Part of a small language model's weights: 416M tokens.
MLP neurons of a small language model. Each row is named by its layer, matrix (down: output weights) and neuron, and shows model dimensions 256-383. Each number is 500 + 50 x the weight over its row's rms, rounded and kept within 0 to 999. Numbers have three digits each.
A block is one neuron, or neurons of one layer that tend to fire together. After each block is what it responds to, as a language model described it from the Wikipedia text at the highest values.

L16.down186:418465513572541461544523543527477409471481519543497469531487519437462482500474519488524476485418464436494506579547508534533580520457492551472532459511535502395451530524435552510507472555490521479442437585555508528354528515458417467412524476496485490499412464465555527495499645501530482432430589614515508477522463523448428536484488442584443554435476599501548547478490513580483508438530
L16.down510:501506532363459423512499488567480492502490456482553451454446497573411443477445405423498529597478555567442522464607497489476591421489504502458554557451464477470408487461529567620504503588477523534397523566413418566536478553518532556462433433537510515578470531548573461499480509416482441429468532464493475507525478594504484398511525562570482509438516558472515494462491440442494492497495
L16.down1495:435530503432455586631546474579521500487441461394611475457480485495524546494409407430414516554497565480523459575565546468562471495402529472526484476523435513537507493431498457531519499499467580564499444497451514540565496572477463506514533492527505474557471515521494508463586536471524596393472541524533416438478571525471513480460579514529472464579551500566533602541582469497472584462463
L16.down1853:519496472533545510613452355545547510459555557544532470584488517534512547409482498475572500460515520487501486438525400459516529476478511479505389466545570427383484515480540535474575493474560538441390582580513521545474524443486602475471506457490450464566471605480465488539495609460541541430425542536491475504447509484478484435563508493537473532518452534428532556511457377576397330453512
Digits after thousands comma. Single digits starting a number group, mainly the first digit after a thousands comma in tables and infoboxes (2,'1'00; 14,'3'45); more weakly, mid-word pieces such as ri, ide, y.

L9.down1:525523539567526501514563516523583467500565557539552407655553420512406567530610581559554470434453445513416479585474489483451525506488514485499432519508526493521491462539546456519475517502530568544602520531493469534514403463506461440606536495482472556450491510471566565485457538511487541451443421509540527585603464461580505500574531534437495549566515526456466540519500466579507432463533
L9.down239:505506553428438475477586404463515593547397565413569534569492600560414467515468507498549508529508557487542506541563538496566455527535543499459575595491594574531469576563538542596613531500472554513505504511510490493539487490494473523491548572466605492458543450422518525474460543574511418467492465480422510449456584581486454532516536438478486520411464506567469420492492503476499463521502
L9.down392:441431518584448581503604397531506483534538578515427538378451519575480534541404540567417463501450588580554550485549562611537472566521601468500476471484499535470573516499487493461532561497532535525529457425523489458438574588439499501490493457546471511519471533441569478368462511482500447505497506512521595504458533555439479569561498376494478484498541474511551537373559414496537567484572
L9.down695:538427484473416475481497531541524592475430556518461520427437539528391506488601519486530459549509549473533554459507461440439523530448506560481545548523542515522495531415539520525532411499459439523596533503520618554416511465528441520487537471444446505446500399572472437553545362516494464484497481448479501481506410588454536471478465532518469608453497607559411479466531467451469561406601
L9.down710:447414556593568490557554499526548394586530523519453457551494552559500488561490445462539517423585466441502527419454476524508596482426497507498489472472471473546444536556467523470556505371493461568475402579479442537434475415557487526496460525526537414478558539497483556485513442458560443535528513502587520501419593465500522457512518499495550486549482425458476461531598432532487508503555
L9.down860:441471438535502536600469575419447446448439498447635564482487509394472445508532456525500500436412406488508494599444522488492461551513499593437552443523510590497494524524468477486459496554430554544430471544455527453507523497493438511556459522621463509449523508469471424433507562425427508515530597503555496522509509470555434559444560433538624605496472606546472537516407525471483471496567
L9.down880:505470454460501481469513252412474436483532470476550520510483451456398439515422449508542603491485475520529500533554472401448558543446543474384459532512519527539446524414531532483504472434518527599522436527501537514532583454505474534495503623474570481562532557441479494535571510506562451540506472519518448563486479539534497460529512557544535490496502501540478529572526424505546544452470
L9.down901:522476489582519496515474368570548537429523492471563515539471555374470624431531474536432449515497403602591560515506435514511523411436490492479490444493542456446562399502544469419635496479437557581551500521446486473565489520465542476514549535528416570552454509524524479477527620559526505512523488427513518552509469477514507518412551484507557476555476587536521520377396504465461448542481
L9.down905:472607528466506522570506438479466508498525512472456461588514455580495545492490498513494534388536503505504535483476524446470521513452496532520508455441457491460434327509539430537431520552414473466618447512558560524438403528499519565503530522527500551430475474506606514566573502515554462536561520530470543588567529493532578538453440529470470523496559438565501584440588416507579397459567
L9.down989:579578551523574524548539523464442510523456627455513513520521527471508450447497550506523545498552593524552614537574430467493508559440506609502576457497570459506508451507574457485431553553436542487517508503500570456504546556550446496378508567566485514524491533455595554576505475590540544572409490537646541513550493418512560491438544512497506518537519611531616512536438470507486544483633
L9.down1158:451544435503535582577565374448548402475527525485607465492494471466538559503562423503428459496497509532502499551436460526430466411449485579483504397532457483482549579534513434473440557555481532462504567533424604496489514487513494531547442511521471480518509548525428437490475361465588476508498469570595524540569430541476593512520458543474507431585462500425535494511578470454585515477381
L9.down1349:518496513494544406547581510511560471475433557512501582551471501481519515599507476480520550601525464460476487506609604468508548546480460514585464453531448462476525514420445496499556431475465545515459543562561493385427452466542517474490474462510486498530529520475487534550500556470459512420481492504532518510527444506481471495491414445434573499516543558463482492499540531480544404433488
L9.down1408:518429472588535551521525561475519485553496460493526423455553501470572495477416444528553609516515537470500513453510447577476539487541495475540446543433461548441524514451513421483494492491509515440511523396494597480529479488490537547512548497552466572526490513591498449458466552541420557594650429565549503611510539547455533544517505508594511427519497524477428481604582461542520532582489
L9.down1470:563416418582529485486463521450461480543520492462464417549472572476529514475476432456521551559586551468521543541586436490561425465485567556402506457611460538574445567516520466511501442478489465499459444531519537519411509557497477446527529518411561392520491496441570406497440501406513573447543483502553455498484478483381511461476471540550552435450571548521504467422478465439468473484512
L9.down1509:562570418460469480524512355511455442454537544438508489608400545432479497524559564491329468514605518469530492435510447469457586501515505544434505479575493497515509474452534533511403438528427433615482619498588555437568466393486494614562485474589514400500518501490394533560414585483567451564454575460423483612508486532466603457485454519545462483553518512497487512410531475496429409413498
L9.down1900:449484569516471515463557397511373556499444443531482504566479519466448552439564430571472496581513515489463489620565575474560473457467399508573523533478496438438475580539565486503545495475527540516608508496507475357521470488547405545487409528495486485495617479418455527519486463480597580528502507475458516505557547468440457487543463509508449490491442490508357506478546432444522454569427
Degree and quantity modifiers. Words that grade or quantify what follows: superlative/comparative most and more before adjectives, "of" after all/none/one, and -ly adverb endings (truly, closely).

L9.down22:479498585390520555578498468524555533617502410461628455417444584530411518537454509515543493505521550466526571526465509495552463466501605490404453551592673466653494526477496467571556519441518513583426564586487520451587439518395491549432449521499449499582572442515496479435534496554433533473531559482565479464528508492498494418439550551530487492517418503466493466463508423417497473517471
L9.down352:423398446562507513483482505576409398486439537479508520531455394555529407534534542485469506458432552561519523409474524521501515435433486469429546443612444460525619443471473556480508513415497513531534534498533495530442581521491527520514504484460465527470523503482560524450504516431474527448622421502455523478421455553459579481576505473477550438462568479511457534463547500526526575534456
L9.down421:455511441453582484412504418525469603520463577583470507643439463612601451389521546538538478567472519523528524553464434511459544458473517474500611547499552531485485506545624512524475477536428520624470476444508575412467428498546513437618579485611466535441588460499499529459588504450546519418396506533529541537637535498508477494459545421513524494473549499488528531561466509576485415467363
L9.down430:494533507398563406466493463478439479516546514608499513493492536505537426422561464483453515438579535467499543607525442483513509525536469556488527477589558469478433497525534495555484497458510566505524371479502446408426412440506413487439495473480511498553511482483383504477536551500484508651495408457512454455467532471461550456451480487418636409487532522529494448516415511560529517465486
L9.down757:510563433448471535550488558499442493439533495487433529507527581579426482541431480546543477397459428529513447555529555499448539589518570498561409427458558504437570585498536370494488435553542513502465462496525516463463490396423534333439497534475560581521497553447523479570564438531507542578441537506535494525498578512545514498483483473445514466477493541446375558436511480461479531531509
L9.down1053:497406426524522500440566494516575421528541533440526479520531496549454421498556554584460468499394546523663540516425471477424508511423523514468508488553472547511543477470491499528430560549416495473514540436471509511509482429559508512484519460475494493452561568555528509508430516556491456491463493566557474453534463500457468510564501536480579522492562510499565532458465520487349424489432
L9.down1056:480497423478451553459515421423585511491494452477606509506578547491532460480479364473414464409513499574463568563473509540561551450499421442437510493461457510493539564462444554491452587463494426494468421561546570472504577552539416509542514465471432430500563518536524465479529478408511437551476463421544489423490510497537584573511457490474508433398506474601478379496486471533505390447441
L9.down1116:489523541442566497513476473439452483478407533569588507522500533488459523431531436536454548444533457479401464538410503521389565528514508531427484422522472556535416416450452510544611528423505520516504474424561470515482583442486566511416494426529480427579494482552540467482464426540480522551536614548571510536579451479492465515454514441565465507525456407461527570571496395520483530518488
L9.down1160:509475428559446547462493517532513565515480419498524436501513505540466438434494430536545446525562486622476532606584451513476497495440475524501449464436470448551479549418571444452448434459520533513511464496514529518473542481503511575518555385534528402548550483513546441568409452468498519377456446435438548498557413562487437515469446541515550470440482527475477574553485404534376492442425
L9.down1312:413449517508561526603542433491497527482556510457620566483555512529441471511434567519440508600473477506479436574510560393468544545481468491542464416489553521527448507464557496511517482474470445549456450452498543497539519496521424519520538445535533562505538506489508404406459525469483539548492484571544443460564425557411507540609554524536529461487507514448512482512505456498491560444458
L9.down1332:525492569432566543550462440444459467485524470490528555491534547518430516497514360574567526502456529474504566500472532468466464489549653559610499484478504508482457533461543420541435491390408567492548543490444485460405504483570501498464542481550427474503538441535448608480521480472364529508546446459562509480552434596468513554464486552500457523508557449524512480543534412464485514481400
L9.down1370:483570479552457547462536588493431460515481527491527515486470429482565421449467495534526502447531480495500475548452507575511539397467598380485523523443541388479478435612577460528546541553462523478512531477583543533545442470488429476506457456497477558592480461464459445496458576489404516420377481519517464402439409494458484459577509485452476562571442561412510585509677424540476479482428
L9.down1449:496412433476419534583446506515545517469492561497519473525528529492463498571608533448640499572389560566453492615495499513480396495426470523539511544468516418459409416545548460446570459494497507466525472525488470524422570463497546515549441522567444493522486496565458514479490454527583505506460529484535456492591559458428573489460531505463486462491621412474556545554414492439465468391554
L9.down1483:542495468492494593480541448516535574497532595527536461479539469473524519487463548383573466499544511493554425545479545430465493438461506545552518578489616458526513495507543516501469500481512509441548580577485419472539475521535461537546573555515475632570515485513533475576464516457522521623504508481563505521505456499503511538501628589511477433503515532548409629577544436574536556516453
L9.down1689:499477560468530504421494493541373487466482485449546518549458564594504560487526518518481506543455558482513543445583516533537524538510496501580460549458481496493499523458512524469491447516453525592445433533470452537437469550429531547485582512511518543541491548542426471592509469485557615435470458543588462459499549521436550443513564489401433555498524457463516487443520469485427450553452
L9.down1851:513487498520478516445446490527445427471525495546597488504534560479454576482491516526451492483606495496469518560478525439389535474502589442473494440525525595431459439495557501595429528550475431468492630508511481586509572582508554516528464412515547527553471420487551491520501553544499458425545454509466514508541531584502441543495514525607452504452512510504619533493377526447441475455441
Digits after separators. First digit after a decimal point or thousands comma in numbers, such as 14,345 and 6.5 cm, and word-internal y in names like Kiyoshi and Ryū.

L16.down982:532533502542627535565492585532523491481561444467498480459508539395494517535408458528506497550421483518519514509507559512494479443483551499491500421474525492468502494540544428688544541426489532496470499544530486579493516487513590447572497562479537483397471454601526497491547514418452456466510432626457541526488526413579531549482516507509471450435563439489467454472506510482532528533387
L16.down1563:434499589506468488511505657562455552495582516543484482500407504501478559557511565511499565415563558495436462517495541461526526538539495475512503582482548460469495544556523446440446493552503510473467534537410474534529505459490464500543610564568510548498518498533466515510572612558499506536442514447507538545456508575541528448490534510465544490506557407492487496410575463571590595421463
L16.down1618:475556450505500513469477585591444475519551549471576564544486488477389536439543393452552563541500481529413529459378495505440513448465442501462530446481580521517568437415533552408452466568405504506472504519469569503496528518473503484531505541482515528472604475611551516559495478458517462449461490490463472531458525469502471547524457457510483525581500489506465572585482411581529608533541
L16.down1762:497390501458533422600371393556545510498519502553541510489470436500424539488480497429498511516460516554566440504501443598508586484494456553502492447513415572486457575430492571570540490543534512350606451502420437444531398459507565484549424559495516532484448446445495436408452434395506537500389523466481462477496482399440416555518479438483589522504439517590434498414493521476466422433518
Main verb after subject. Fires on the main verb, or its stem piece, right after a plural or collective subject noun phrase, such as include, require, describe, live, en-able.

L4.down1343:426478483512466440514497423514473550498418477399470490429569508474476599519502532502394478496511478437457524533494465480549461530624479479548619534498465519465480580494439455440471532480513493525475536459439488492404455531462508482494436503495436526421489538409549524497543464569551492532539548499573541464566523497530422593485614534514497513496635490431475450475488568448482474460469
Coordinating conjunction after noun. Conjunctions and joiners right after a first noun in a pair, such as and, &, or, / (race and disability, Energy & Environment), plus colons after Label.

L9.down39:512408473443569480417580378528511480436538491465646444474490524519471450602377400562472505441432456495515478464519461445509485479536549513414468421387455513502539458530522571546467517393534476446456482492472559449521543551498464527444437540481559500540475482554440536493440515484495468383484485572520471527594518532527509439555489458469472462470496533517477492464504395533416483437568
L9.down73:464457460438503443498532423401558543449472565498611604596520430494450435459470526495492532480479566523534567586457513494466458514570557451443550438505416408524564531460508425442590528528517492561481525499446492439505445421543456546496565528382499400488530506463517528473495530499469471451536533511620514505514532434430464580461496510595488438527551480469541525520516405476467502487498
L9.down195:468419482539440591517466433539555502449594418513548415463548522549475436529557501552548483491530598430489591487519448539445502463505538654432542428529542482568536517456518533519494513543481459460475347544458507535447589456461480554517474443498503436523535546528488496511501479533545526452526590494518433465514541392529504570436406424417500400557496480465436513526524602466477593456476
L9.down355:540548570492558439509454424552520394486600475399523409410414433384467524532434481565543513527555488591509453591534511498475555497585516494505414443430453550548425598472544425454594509456507532445408512495468535522479517439514409536455465514456623556407502492495462576537542494464453510425481524526423454469488520500570408500480522570451545438467556440574580513530511545518428414434482
L9.down424:593467491465517551455556501564448581546554455499487418449401530505565472474561418553363490530486473496508509533484516452493439512539545454537470471476473524491439499523569488515541437486477476522441532562434551515557489555521479433570476558504430536450537470540481426472541588451418405533548584481386464459506531555510523550467549433492475449516481529520435503514484500483474554551501
L9.down684:463542527558535582595480528567565514535566532545602538516557506452442533491509512434584447520544525432449387513349406532523476461482642448539491501407561520453427501507464480461575500414416593521480602487469530546496476506540528485489423518520435450511541486495522516559551515504508466544517489482503456478457492420529404620354525488482521523529433449385526495573466531541412584481522
L9.down702:625496532457462499476540517525488487454546510396449464495589535526461509510528541572546595426488526573469498506470538442470493451425469550493431456509478548474464531504587528555511531510450566558457513512498488478455531510490415381543478509506478559515601506557446582525524513566485574462510501542493437472442482454504465469474463548566450512534461465663526443600500494540567572495542
L9.down840:484395474556509504451551470488547488508610454505499452430463513496480476561512413560526474592460477519571562509465576539514468472458543516477569544462499405548376474542606523546600491521416509564509522463583490444441469537533470451535527542527402478580472478537439467492574520553584432492481551378547429535413510534476539538512495532591512397496517621607500490543562496468533653488478
L9.down911:482534488489472447488525529507576460571550562578421462500410502496467434486454479496548495425441588521531494489440408427583442527434510461517478486451520463584470459546487467520485657578512542501597486481379549463481459461456525526500415450511568468580471476511474474577507454532509553515468527614479526471493489447464534493516553514456438510456484490532533482449408525507540480515587
L9.down1011:525493549464543449473543593488504505561499453436573451417467485613367440526534504465522550521549507525424502464451594549425439532458485564474471447519503499579492534615431580499523548519533457476520535490505491552489539500522401516542589506503460461506465569423524542524444573502495467518501536448443524422519486515523496515600481515479433390460523525508485458540522451498531475433572
L9.down1123:470596474486521442499464443460453485475567619538504399528380519525503556532445446576509412544425465528464536500498500499557588512512463568493488525526553513461526624392406525424557525436494491509465439426415454538453529426415466450600510507473482493506533554505542492551420542528526477528510440581557509456589557507550503552507406484487647472487527481530448503524516508551491545385545
L9.down1581:486558496535471556632515530524554521466516446491458624419531445477486519492457430385577496577532528492550453447462471551475569569518475410414496475425478505520570414538595522484472446438484467460510602537415428502507574484500520407470422514507470526514419473571612524503517580487517498520543423545532441429511462508461513486512506548552492424454435586532542444492422494483516572505496
L9.down1625:533550514434621524486600455485493495489547458572536485479378555414650491559451465511525510535516449550535581509561427434468521591511476520488525518508498441416500471459508526456533607463532473531539538513416545493506510613476509473456541522472504446524489496456508432556469490532523592406457497432473515551498524547563517444484470476474526468541585504509509361527480555513536480469437
L9.down1717:589450570492488422460508432540502451516434530482420499536564542476487489480486473598546568469521456593441505485563468579505596461537472387489482473485539532527492504490543424421427534517557501458508491467561469444480479436463429563585523431584527531579493479562518554491559571563579503460522534505436367441556532488477558586502470421516475459454524498484537581485568500567537563522570
L9.down1833:543521514542473465549520327457368430499533417517514551564475545493430466469541409510491383435524509454556556518436558471477541532529515467469437443478592414523465481571533512479502495532514536564501483468463463446522439513558512581487483558513477450559505544511585526445460580357543512478498557411563383531495541508544452458457513505514474457559503604542562468572463509555573498469498
L9.down1883:515522513504463399449458396496569445490515553667438452504453442433514521499556437511481423470563497517446469435556487479482520479475469477513440471588406496502475557555509509582508575482542548561523531495381605348494435424515449450505498444520429499525597506426528459460468542532526488550489514551449534551443459526451463483516585532519504511403510472510521542510544644525364531470485
Mid-word letter c. The letter c as a separate word-piece inside a word split into fragments, as in Tom-c-at, Sa-c-ramento, vol-c-anic, and other mid-word letter bits in names.

L9.down51:528504425504564554431386574510495517587592535456372416480550404590477475443510474490424464481486511408483500504461493605507497566528439419580578409519560498556459446528523548449611479492468497446471489504442579503476596485510501500479454534507519580430503385429438540519529526529469501503620531421469503481502425413441579451499566451516526507542445419618517464536427493525511499516439
L9.down107:483445458515478464459522445560456469459432586431564535488484447490582638471520508484405415412464495449437488526541539501513551451444442617535523546576544485534478538509595544605516444345498454577523505495518524501469532483524468518453453561563488484502536519498397505562549514476492465641544515480509496509509451512436485497440584494452448488530505476449447506547520531512557511535537
L9.down292:431488413412590451535558335505518525483470531471519531488553619489500506434498418506544453514504518424478531554408544569558490504501501489489503531464403526562541530538419502504543502453418481570490439559528521533487539504477542411536430517501453446464510527485445451496446472500525552522507565527465465565551492568467432484509422428496543541505518567507421496518634495474554551561502
L9.down296:506500462479552464475441407562585487418460494484490570466447473514484457510566483612535506527580565563518543483472554488436547396511564483394428452492568485535461551551569530435530409466388529581540416506450461537496509495371455431536480498548574485545560447527473513421454407484505535461489450492506515513515485507524593527468572555521528627497451448548567531581516522507555511542375
L9.down507:466463586451442514487444424541491509537507471524543492572518462495566499552579431488450512446508530510498540559513518460553455482466543516429420527489444606390515567517493529532528597446563569540578406439484530507586501456609539533499499439546491533552437532520494414461501454499540516418450581526568460381529497517495510454431575524465434539549574666481439471473482548492539584623440
L9.down606:426560475483572513528501517522535425472522500456588537525485604466510484446584499544427491484534480569453513422438569417503440398480636503607456497484451421476403552502576522538597598459448521457530494466489480520485507505512521509535469439504522518455466517531516453474456537491464527508463449407438505579540540483584492402503431552461507507436516501439505486520589468525534541470537
L9.down707:502451425517504437602557543445515409509514500449499458491473558491513518549426471521524543480495473540570527560482659442484451485533467526524575454618476569461484503407520505417474500512464397490463522504408376468449527522573500469522520490533563505503587382484508556500484575496456447430390530471499559483494387505504498570432429487532459486603522487474450545525473484528534507403420
L9.down983:468454476432537555433495428482526409426517487515480443530551528468527423446510545425465473450514440443463572530505543496446575496565535575425468503488532419458519512494441528534484582481555525567528441534547461535479532511425417452517500439539518538464416417449518498482475440468574466492475515452557585547426476463414470473446476470467522527542407435527416442532531513455452482480577
L9.down1191:431415510476465424458526600519529564557560539524444513528503473530508530473507594502464487518523482518543466504441440435476584405478412581473616475457440565468446463523474482518501608519458536381489527575441411527467473420523517483498434488492485559495545407512431530464562505467452497499477513508494459441540495531490628450435490505476503479544563467481451550513470450478468567465584
L9.down1274:432457526595509442537587454458573529495543430537491399585479451475544450421527526491466479502535554539541539557491480453474429535472485549487507558427509584472434493528437641466529547566467448527492543571523470441486512484492485528509458478604429538494568428445466526463517469480443443495484471511452536502462515541588469436526463461444600558469496549521472527441419557474431631517574
L9.down1372:431435451561535501472484410479485555515449390478485571521461519504445566554488509538467476511554480417457571512576528523459546436480482502433493516532617486529477489375501550391402467525429535598499463544532356459566585393456535495459493481562531473427500514542463541482515539522533441543525516453475437504524452470489601516396600522507517502456528411572486527454489496462531515514489
L9.down1391:516559423498469460491450313445551471435514540494603411519553583483435529455486420598550492414487513404513508551471404529540554438517543530457450426498465483494499576509496460500502526586498419509425440589561482479516534416399461461544442535595588487474481471454439567479398370483503528389557525495517423550506519489526494574434457495576492539500428571490455539593506436449485553540509
L9.down1512:580500396493507508456511482430494481443515509498516539496413532597491533555476508471528498512527477483434524481521510451515495521538493502470526554537482569415576513525462468482393546435519525539481558493428443483476431481504500443471432481494456535521425460526603475540538414498587492453577485461456394524438509526498422500405503595435517541480494440520434432463575477534481510462533
L9.down1658:478495606502512548518526339449519366546406551452490595489454580476512378520451464480562558501429499478514542535430572529529443409517471441512565438516526439465481540523449505519484488591519561528473591514471451498477535557425514525524536450492452493458440503602515501435497474526476542505613531564535487541534500539510471494482469460461595508599504502460570470538490505470522615543580
L9.down1863:508410456438542534522524523538483527521467503464538494485530554554517479497637462515515498392475499422488576571530541535485502493568504365442495511466504424564496471568476468508491528446485532606545542575531509400557436502524476445501532489590454461531485481560580510560511466449439537528509537512567509496459485493529553493456486427555463461549525535514395523464448515472487462442409
L9.down1894:428428492539531557548597511529483543558474561538532518431541451465488492556532494487479509510501447502447498501540451482529480483553470469441528554504419537573512580573507494440391509538498478496465577514566388540521510566438521421547397564594509405550494498467521511527424539539477620453511559555484524525512490442477443438460468470442566524565558523513530419541524528572509593588525
Coordinating conjunction in lists. The words and or or joining the last item of a coordinated list or pair, e.g. U19 and U21, football, cricket and rugby, prime or foreign.

L16.down1057:412555556586469527468553496558506493549414529490472487382499515570407409483510569479543540462450460494482503452519396530440464392469573487446568490528541450542536569551418530594428529532468534420604503582464527460561493518572443503505507420524492459393541498466464511537441506553522537557498494543529380510494463527448494519493490437526570539496500464398547507390536473515429490473538
L16.down1073:488529423590514463453466376409502562474451467510539472450520446417463543556479573510554426453513473465453452563582466582553502612523520506406533424527489513495557438492487528465458554512447508482576472519484575487472560576537626521408412490493502508502461450432466569510524450469485506435437496634448490513570475549507543438505523509499547451514494542419558481493397568566496525518499
L16.down1374:447541535564558470491511637546448392506516492473531479572548493488534466506565479557482491579551468520503596445504529497524469532595481498509572435581438452555495493444506442557450451516432440574566469392604469490515475481529456500443477440522434486499593511550511478474466548529540463481544556456488442481471528463540529460537545575473469548491482462531489471505495449478443642515539
L16.down1584:568432526436477504559380521427397590538423498568496403550522592484397437533470442540547456445517469491445462491508455513475410510434487544405572488552530508496540460580489552518503547421521500528463475479422471531511384461477543543518450473489398425450463484461666482524486555489476451540481523376412473412503482508458527539541454489475566475459445500517568493526415542478474523540503
Pre-participle auxiliaries and adverbs. Tokens just before a verb or participle: auxiliaries has/have/had before been/become, -ly adverb endings (markedly decreased, gradually reduced, well known), and some mid-word fragments.

L4.down421:492547560538479428477546428528518505506530416496545543500455581489469560473491499576453473450522494521588460540547528531484508439502475566494560454493589483535518534490544514635469519550468492504516540405418595456492460543482459499498526495516513440522494519452434421406474560478455537498457447609503476494494461503399481500524389536481460534547475475488525537554501478566510540516459
Mid-word and decimal continuations. First digit after a decimal point in numbers like vote shares, percentages and temperatures (43.4, 60.4), plus inner word pieces such as sur-ve-ys, sign-if-icant and tro-op-s.

L4.down966:486546575499577541519566559440539462453543485418575481534519466430508346501467531541537604475512432454525466568553435459481492578421609466508522562483549570548561494471404538461408525499503569582559465542507533452521560415492443491461508473444511537481498443476407448593472433444576523444464671525521574560461401525542438464435503526552490492443460543426514548464493467511509504511463
Adjective-ending suffixes. Final word pieces completing an adjective, mostly -al/-ical, before its noun, as in Personal life, legal drama, Political career; also modifiers like major, main, more.

L16.down33:456533412413573490582594436472445524550460435538523498471451515503498504480486513487485481550573456442468571490488535518558559597360525495637599584500513437451466461526508594434470521484530469512465535483504508482424522460403514517477496481437462532421527431634530542468530448504496506484520526445466579475442545575527433437462490534591491586525500501554487613468424439501498514498546
L16.down453:557552490573469497458393565505616428440371455471480506581608562407483522553507595509457553588487568462514526473557452517471483443524494497470449570539530527456511522365510427595528526515367490549468457469481475496537489449529561524465592451443564584495508491476489562467407534573364487499528476441519483521485445554558469508582498454432576497509463546546542353537441588468506440453501
L16.down1055:520471521552449495488475672557528451481538562573436548493450423494568481556478549480438494578563446514518484453466550446480487445492424415541476525535511478510548506517489543504516514605438473536443475566686527587521496427508519477627510526520527458490547537527567532466500472407394480461460577440503567574545627531546481493509469444486501521521478552499427507564476401566539490456474
L16.down1480:561410545448542518545548503481434526470515447536490490544456419362558563526551495468535471453520532450520527539472536484505484448409471445512514457533393543470517497480438482563478473573527511556581605481506465560453519473484450569432578463435477542480450436574549463471512573500525543539446500444460474492466533390482513586551485453607387485514530554510533515468514501452458504493493
Before a personal name. Last token of a title, role word or first name just before a person's (sur)name follows, e.g. Rev., Dr., Admiral, painter, Dmitry.

L4.down655:545463448465373490550502548461498469551499428496528496458558544397471563511421480515477460484483456474552498428394507496520462504518538512510395452450500462508485493540533515471581497443555476435472501565498494555501477490460500435551432465477504532540477465451475559527455557515494545554464555464599335451578532464503504542499501549468561559520426515578450506519481503575493465471551
Mid-name continuation tokens. Tokens inside proper names where more name follows: periods after titles or initials (Mr., Mrs., Dr., Robert F.), first-name endings (Ral-ph, Vin-cent), Mc, and joining and/&.